Weights of a small GPT-style language model, trained from scratch on English Wikipedia: 26 layers, RMSNorm before each block.
MLP neurons of a small language model. Each row is named by its layer, matrix (up: input weights; down: output weights) and neuron, and shows model dimensions 32-159. Each number is 500 + 40 x the weight over its row's rms, rounded and kept within 0 to 999. Numbers have three digits each.
After each neuron's rows, "fires before" lists the tokens most often just after its 100 highest values on Wikipedia text that the model never trained on; "fires on" lists the tokens most often at its 100 highest values on Wikipedia text that the model never trained on.

L7.up599:482565478446555513482411470481443493438529492515504513536519485522512552497503463562522545480537510455455534540462493535381501537408496527511463459572519605464507473466468513575489565560451483606511535529525553541472523456515485500549436499543475497554447568501463544497494455508567520546514479516459470546497452461491440533547526513506526476549510440496504549505529484407507523531471
L7.down599:490544500550556519505419604418515522548551475541484532496590456537421516472541489534473531459526493509475530466488481542513529462487509454505522547530464483535568495586455461519518466523412517544531576464541534564546504456535530426623507535529412416540466515479487444513515529525517505440478503505514482536502459575518500510576532495500484450475496534505523487523560456503568465502510
fires before: "ed", "ing", "ab", "iv"
fires on: "est", "ed", "ce", "ous", "ong", "ly"

L16.up1:483494455451485511436512470525533502474548555530436513538510457512498478467480518526547494491542456608562510426443469494497465546514467550526556538448505541474476552465536504547450551515457475505589451480525490554573564458533424555460520489536515480509482454482497513557515480493461542468512588484458495429489459410503515578471518528602457479576520485482538523461512496443431511494455
L16.down1:524523514458463521557510502483494448553486531474499470463480481578524504469376482487508465522413434593525538539558447487527475552503534587494519488438505471487474512495494534549491567553505525430532510507511526602497478554551490504512560518551529528449464488484465502469478496419454452484487506530461600549543582542522540547473451509490522552504504515508467576460459495532505547457535
fires before: "\n", "g", "il", "c", "ver", "ated"
fires on: "\n", "co", "ta", "l", " Tra", "==="

L15.up484:501492450545486503498517444481525508511486569404462440440520483548514490572461505408474545489480480541468537591500561469535510544512494482466446529489456508515471540495454515502445513439519514459479489523514553577510469475579571479481488506553535549584470419505414524456562502506477565472533534524488438486483503470427452548570548530517601503560472515560573506500570523468505433432448
L15.down484:508514472482499499579460546554510472461460514490447554495536519485567526555535516503424497528510470575476570508497489440495526525530504565484463528478503385521459507510513563468501423477521546453400509518418495498508496542465483553519526535493589435451437521489544509528492449465492498554483467450496534544445448492510492510511460589533467476520486488530566504464500451502511538488504
fires before: "s", "al", "er", "\n", "ic", "ical"
fires on: "ci", "ed", "'", "ist", "tor", "|"

L14.up381:485462458510474490451539541429496487478461526566520519495506426507489439453505531609534487584511500545409521536531438456497461507528509546470499478555538453456497561517516476495564455490544500507507466490411521493489498498483397588469470509469502497418525487456452489514467437508507500542545457429505474518528516490459526445531433489471517430530522558499471513531559555523426456557515
L14.down381:519522414509541552484481459495578605479410490495564469498449463511464580462510457496490506547509476527476471517535457521532509540527509555509520439518578432432452487527476481498483513493502467573457477580504491569534502528528434562512542548519506450515470459464496516543496524478557492500553507432517515419545539464439520488499582483523484561493476497530553402554525530489466450577509
fires before: "ment", " in", " to", "r", " on", "d"
fires on: "t", "ttle", " place", "n", "red"

L16.up280:496452502442533467460459553467479483519554467503543516547535508487546497446529490588432461462580452428516507467446558528528510471537449542525502489519542618458416485440529557595502511451490508479503495487451527530477548576560503444398461437535529529457460516489449524571511512512470558531523530503471463511468489512544542508494498480470542500499510493447460548484523466463569527530529
L16.down280:455589504465586456405425511524553541436525497459475444461484436541508453504513508425405547462518489503515479541539524581521526477484477502458485502506537522504579393479432523506417450586543515489571472472431494586465512500502519439503511512459509572503537482487504402514579461500475514494526460458450454498471535461463583475425512537462481515501513549541449478463525497540521522478463
fires before: "\n", "ce", "ci", "nd", "ol"
fires on: " =", "\n", "our", " Pla", "pe"

L16.up669:495464544572529512483471506555477500488563559488509580459485490496500495417423482560493553554497556537461494483448500458512490521514509484490487462459428452429510555520495539538458453462532450549497460527502501462455480453539551451476439591500544557502435531541477505444526471564565518501472457484504440545521454554459580554530448533452544477485498515477533495504566412468446511490503
L16.down669:502549567471539526519543534562508545481478490429454505422515521479426440490441515544483482457578479509613504479473542461458486549568481509463526485501423495468522483556468499544469453479561551480574505491504462538437463454458469442516507542471478518482529481520500511571475482443544537481465469459439470525520495508454515645525463517538495483476437551557488518587513500475553567496536
fires before: "d", "ve", "th", "y", "f"
fires on: "el", "l", "a", "av", "ul", "al"

L4.up440:408436523408485533485493528473447481512512566477451501513490505527564462572585489512480414457467489503559573438422547582525526576557453532505411513472521487495462523495477527490455495491531566492479516477534455503502525506556527443511550513538513566468391481530427515491491514496490516513520526544469484444471509515477499588506490558502504421513559481468481508441580556502486471528489
L4.down440:485425484459477513528476462516463461461499533471525482582473545407566508530526508504379484489514562444514594506425535485556439473514526518445441513491492546486443513475440502575466583467505577574518520543438464608394542511529521526531512545530564552455475475466488522456509525470507483474507529510479473488476501454544570515514473483530459503535509502512493512518555514520540479523498
fires before: "\n", "A", "S"
fires on: "\n", "–"

L7.up627:489511505449450470446482520582560518516537507540428516515548513500472461484512506472512477409442539497468473470543404453509553512526393525509495463490604487483569559463484429486500495495494616526526474479554522467517497484538532575543470513520454533512561438513496477488538408540445556462455544531458523464485575429483513515466500558428476510477521526483527499505504513516524554509526
L7.down627:434474523472471549541584517405554458448518431508478448524478529499474543536501507463514533507528528608479470555403532512535452564534463510487487518503491529558481483505497511527411571486470540540524477483501591505451501502457528463555492521503533466437403492465534511560501502523511471494524542568423526446476562521535508433476477573518573495502510505417525587466578488565477531445521
fires before: "\n", "i", " "
fires on: "\n", " this", "ic"

L16.up28:552553522467464486435496491511469553539526559489521520569510463539508488504515508509488533530521451470511490465445604540550478472517507475461501472428548539502543556519509500538486515527541471489489448508523459456560498497519517476401432559495478545496474546472482587457550433447495500498578501518493465505480462544471516432533543482485490489465558488473438455485516512435509471493544
L16.down28:457517448505520455511511475445397465519461551518536472471511527453449500471551537529539529475514480513475544522556435539521434462507537434484471477511470512525483538513497488515569532540512582471461473426410513539519496460490448479511555473464466558455585503472519502569554441550549529422508566540469473484487499490471471484535587445476434476499461516571452549477480508445548508519472
fires before: "s", "ve", "st", "se", "t"
fires on: "'", " lo", " Lo", "ence"

L4.up322:458510451503529532467442519601532503465561483453564487457473564408499477508533488514523527470459461569524564474520476490512424508545516525558434472485555481485463561516521527453462511571487562441492528476554505585548481451565486473496476513528468480460498473555492475443568498518506568512474521516426537560422444508499495487489494490479580464508502547464563423462533532481474521498401
L4.down322:440494529543502437472461508491478568478485490504466459450510596404490416447461484551475502498468510508562554478477458507490538545535546549507466516447482392552509491484469523484476541534508516457465500459512505493510456513527543432564429530492566477495528537569482458440521499547507473554498489517450455507524505463528563437456508463460493444591491475486446503508424579498543543503500
fires before: "\n", "-", "as", "re", "on", "min"
fires on: "\n", "al", " Ad", "ard", "ic"

L21.up23:523513474462489451488520463473484464454503456529501575507542489540469466412500514483511457483506456540446479436481421513495587468524511558538549511540508532468525522497507501524441585572521498509464499523528480518458451507619489481522550500455547494499516443475560483453499490458526611499479476545468519543499532479482555513510547555557418495530566522497503384499512508487421519482460
L21.down23:526489514581534493512621544537521495468482551562505550504589470483459485474492486471471507482545544520522553473447520467507471489477508533449457431503563463464487489558514455481556493488516565530477462559525444487531491517503461473519557497512484497526546515481504555480605592498490619425562561487474466533494538488475491490515464480568492460543497522465557518461473442491569517508526
fires before: "|", "\n", "==", "==="
fires on: "\n", "ology", "===", "s"

L16.up548:443473466550508428519454540481498490490528477525488459479484437524494438539520481524487486454537570595474469535531516502497511521453513529478548538486511515502489627532494501500430502529499541526538523499573494506498501517456487476537489428482542434465582443499546476466480501476500552481508507458495489475419404577484510395466557471493545510510491475532522466527505499493516571546455
L16.down548:486427431489556567439501508515548512538488434476485527536474522502543485480473496472470463488530472423532488532478594508515451525492506495551451518461485527615510501467531451471580551464564473445524532533506480525466430483549539520439510520492503489560487460491456448510474499533459544574552489467495400519553489454551532438494468532518459452488456466497483501472462461482511498500541
fires before: "s", "ed", "or", "History", "te", "re"
fires on: "s", " ", "ni", "tic", "va", "i"

L10.up683:531504509483478484551523497561536480511472562518548527524570446499513467509495528528543453485476505478496488456467470470493460576544420507563491489419474440494559493489503517545498466475504546565559521482520515523540504560622441514523493464520466466502519531509470452543463539555496568522456460500474535440486500478467471509419491496538537510424496543440450458476616557468525554464493
L10.down683:445472500455453479496517516457437487570491471469555517452527553501529458435439557520531474552466415487506527497476519524435505458551611540571507532547527490538462464482523509577436541450538510496437491455496506518467518512479547482472538483457502486566401478474479428496503470478460533536507484464494416446493530487485437510506424509539441526504436457592488523487459521529491452479480
fires before: "\n", "d"
fires on: "===", "or", "==", "\n", "s", "\""

L21.up712:526486526532532446511540488586429474428437498506527590507500505551499520563489447522489513464456488527540512441469476428466455435596523477491502503525431480519514480510496518497507481416453507527526538467588503439424427583507515511507472538529534465520474447508493530453562474454462517490510571547530432501531440470545501523474465531469513464513508496488542505512519504568553471502475
L21.down712:467493542482565545441539500526513527533487453497516524544520580526547500481493458472431559548515502492493494447545501490468458547469530451470379504486531531479482551528484583580534495401556464552474525516453527427461424537412529505505521527467522492507517543516496520459421466503568500545487517442585505529435534543531501564486486538484481452523481510464556559481505450499522481550462
fires before: "th", "re", "ter", "k", "ve", "ong"
fires on: "'", "al", " C", "t", "a", "l"

L14.up78:512422449498494464550529476577498502503496476450496559559565513513489514516562528385509540421472523523466561538451521499502457519564497485530499479574543522520519465532519435516463527561454456455533454524451472613452461457547502459512451479491476525523584496553464549480548479501493533493484507467464568500540518539483550456500472527464558563458439591510494510533501458475513472576485
L14.down78:562438515541520468511622460529520487544515505494539478477420380493499495568397491518506521515495484508500526470511498455471509548506508529507458526502432546508557528482523532526434502489545464477523457496515530502545487508585546505522535600526497471535561479446451500469488518467562479411580378461468471472541486459530486524516462517482446500526488509495480453492427513483549502490558
fires before: "\n"
fires on: "==", " ==", " =", "==="

L6.up623:483578441471533495532511488564489506443548458431499613463503518475439440544466495473565498570517520505445530499502465422472463462474437488545533535476484466538471538541510543499529516456431570519455496464547510428443546519485533523499482519515529467447466516555399520549466560493474534485450442461439538487560507455459488554518463448487486526553547539549468522508436464511524525461504
L6.down623:489539432516498497489476541505509561535483441449518489568510478499482482437462501534518491518580584430505472536542456565484571483493505496484437435523463550527382498469508524536526528492473454481506498451601559532519420483494511516464506439485490524531397525501495544433556510498483464476502554452487413456520549533468443565427490475481489483457490552465501559476517485538489483499531
fires before: "le", "mp", "ch", "ach", "en", " on"
fires on: "te", "e", "ed", " Te", " based", "|"

L7.up378:506439513392476542486500425501454521521461546524570436535505491486469434476485501538538539461544504492467518468537510471437457477516515484426485487528599428504502482544483481610536462464551447578509459448502496526520532466528456486491502467528475440488537504462452582496521477540489512471530481511536533587551511440472479480529470467472414508513451493464456519510491523423462494565458
L7.down378:520499525527549584580516505411499477487423424492505486455561529463486579514511477438393543591528520527419485476489448502490531548513505484482519514455551476541517449512519523458534451486551509526476445531489537504458528479482445477536473493457535415551457453572458524499506485517538550570505566478545512516468489431501451508530545436511527516426581502490529473580499502517473474489494
fires before: "ment", "d", "s", "r", "al"
fires on: "t", "ttle", "et", "ten", "age", "iv"

L12.up160:456481435553470457477473545493530502469520488486456485465432564488523428544396455438509568472546448531518548499533586487482496483541508512490534501479531493548525551474385539491478492498499496571511473472577495508465463541457495503439479514519524463512448455494519530432500473473530464537513537531452496500532479474384551447527548537453459499512488535512516517544459527506497471476497
L12.down160:488495519483571408408517510559431471444478534538445586509540500462480506476545497473519505510528441520560459515563509514572511466567511514567576513540446555518566489500543500520533520525467507493533553515466506496551499486519479405395468380447530515498509561499506453437485514486527430595497476524557489431506484527486485493520455528478514527477486464588527476495506477491538479406467
fires before: "s", "t", "re", "al", "z"
fires on: "'", "er", "’", "gue"

L11.up387:495499477511450461501556547491572512516500520469471501493504509580485428466571494553501478532488487416459471489528515468483503447460442533431487516484483506515461581527510500509534536469484500548524497441507506496510517544478544543575497511491473488476455541529478483487429506479453503513446584452512496498493447477458499439478439534435514552473495565433442529500589532499532453509593
L11.down387:500578579437584590512519530493600488517487410487491501558497572516553451535493524544486498463495558521540508579525528540502502510545475470526573464490470389478504450516492513520539489426511444536545472476524444443529478526481506436462547511496523487557437531493518543538555524518455468507425502518474495594441468499515512493469504572515504512441473468460491494539482477491507536532566
fires before: "ed", "age", "th", "ual", "ut", "s"
fires on: "d", "g", "per", "or", "ri", "am"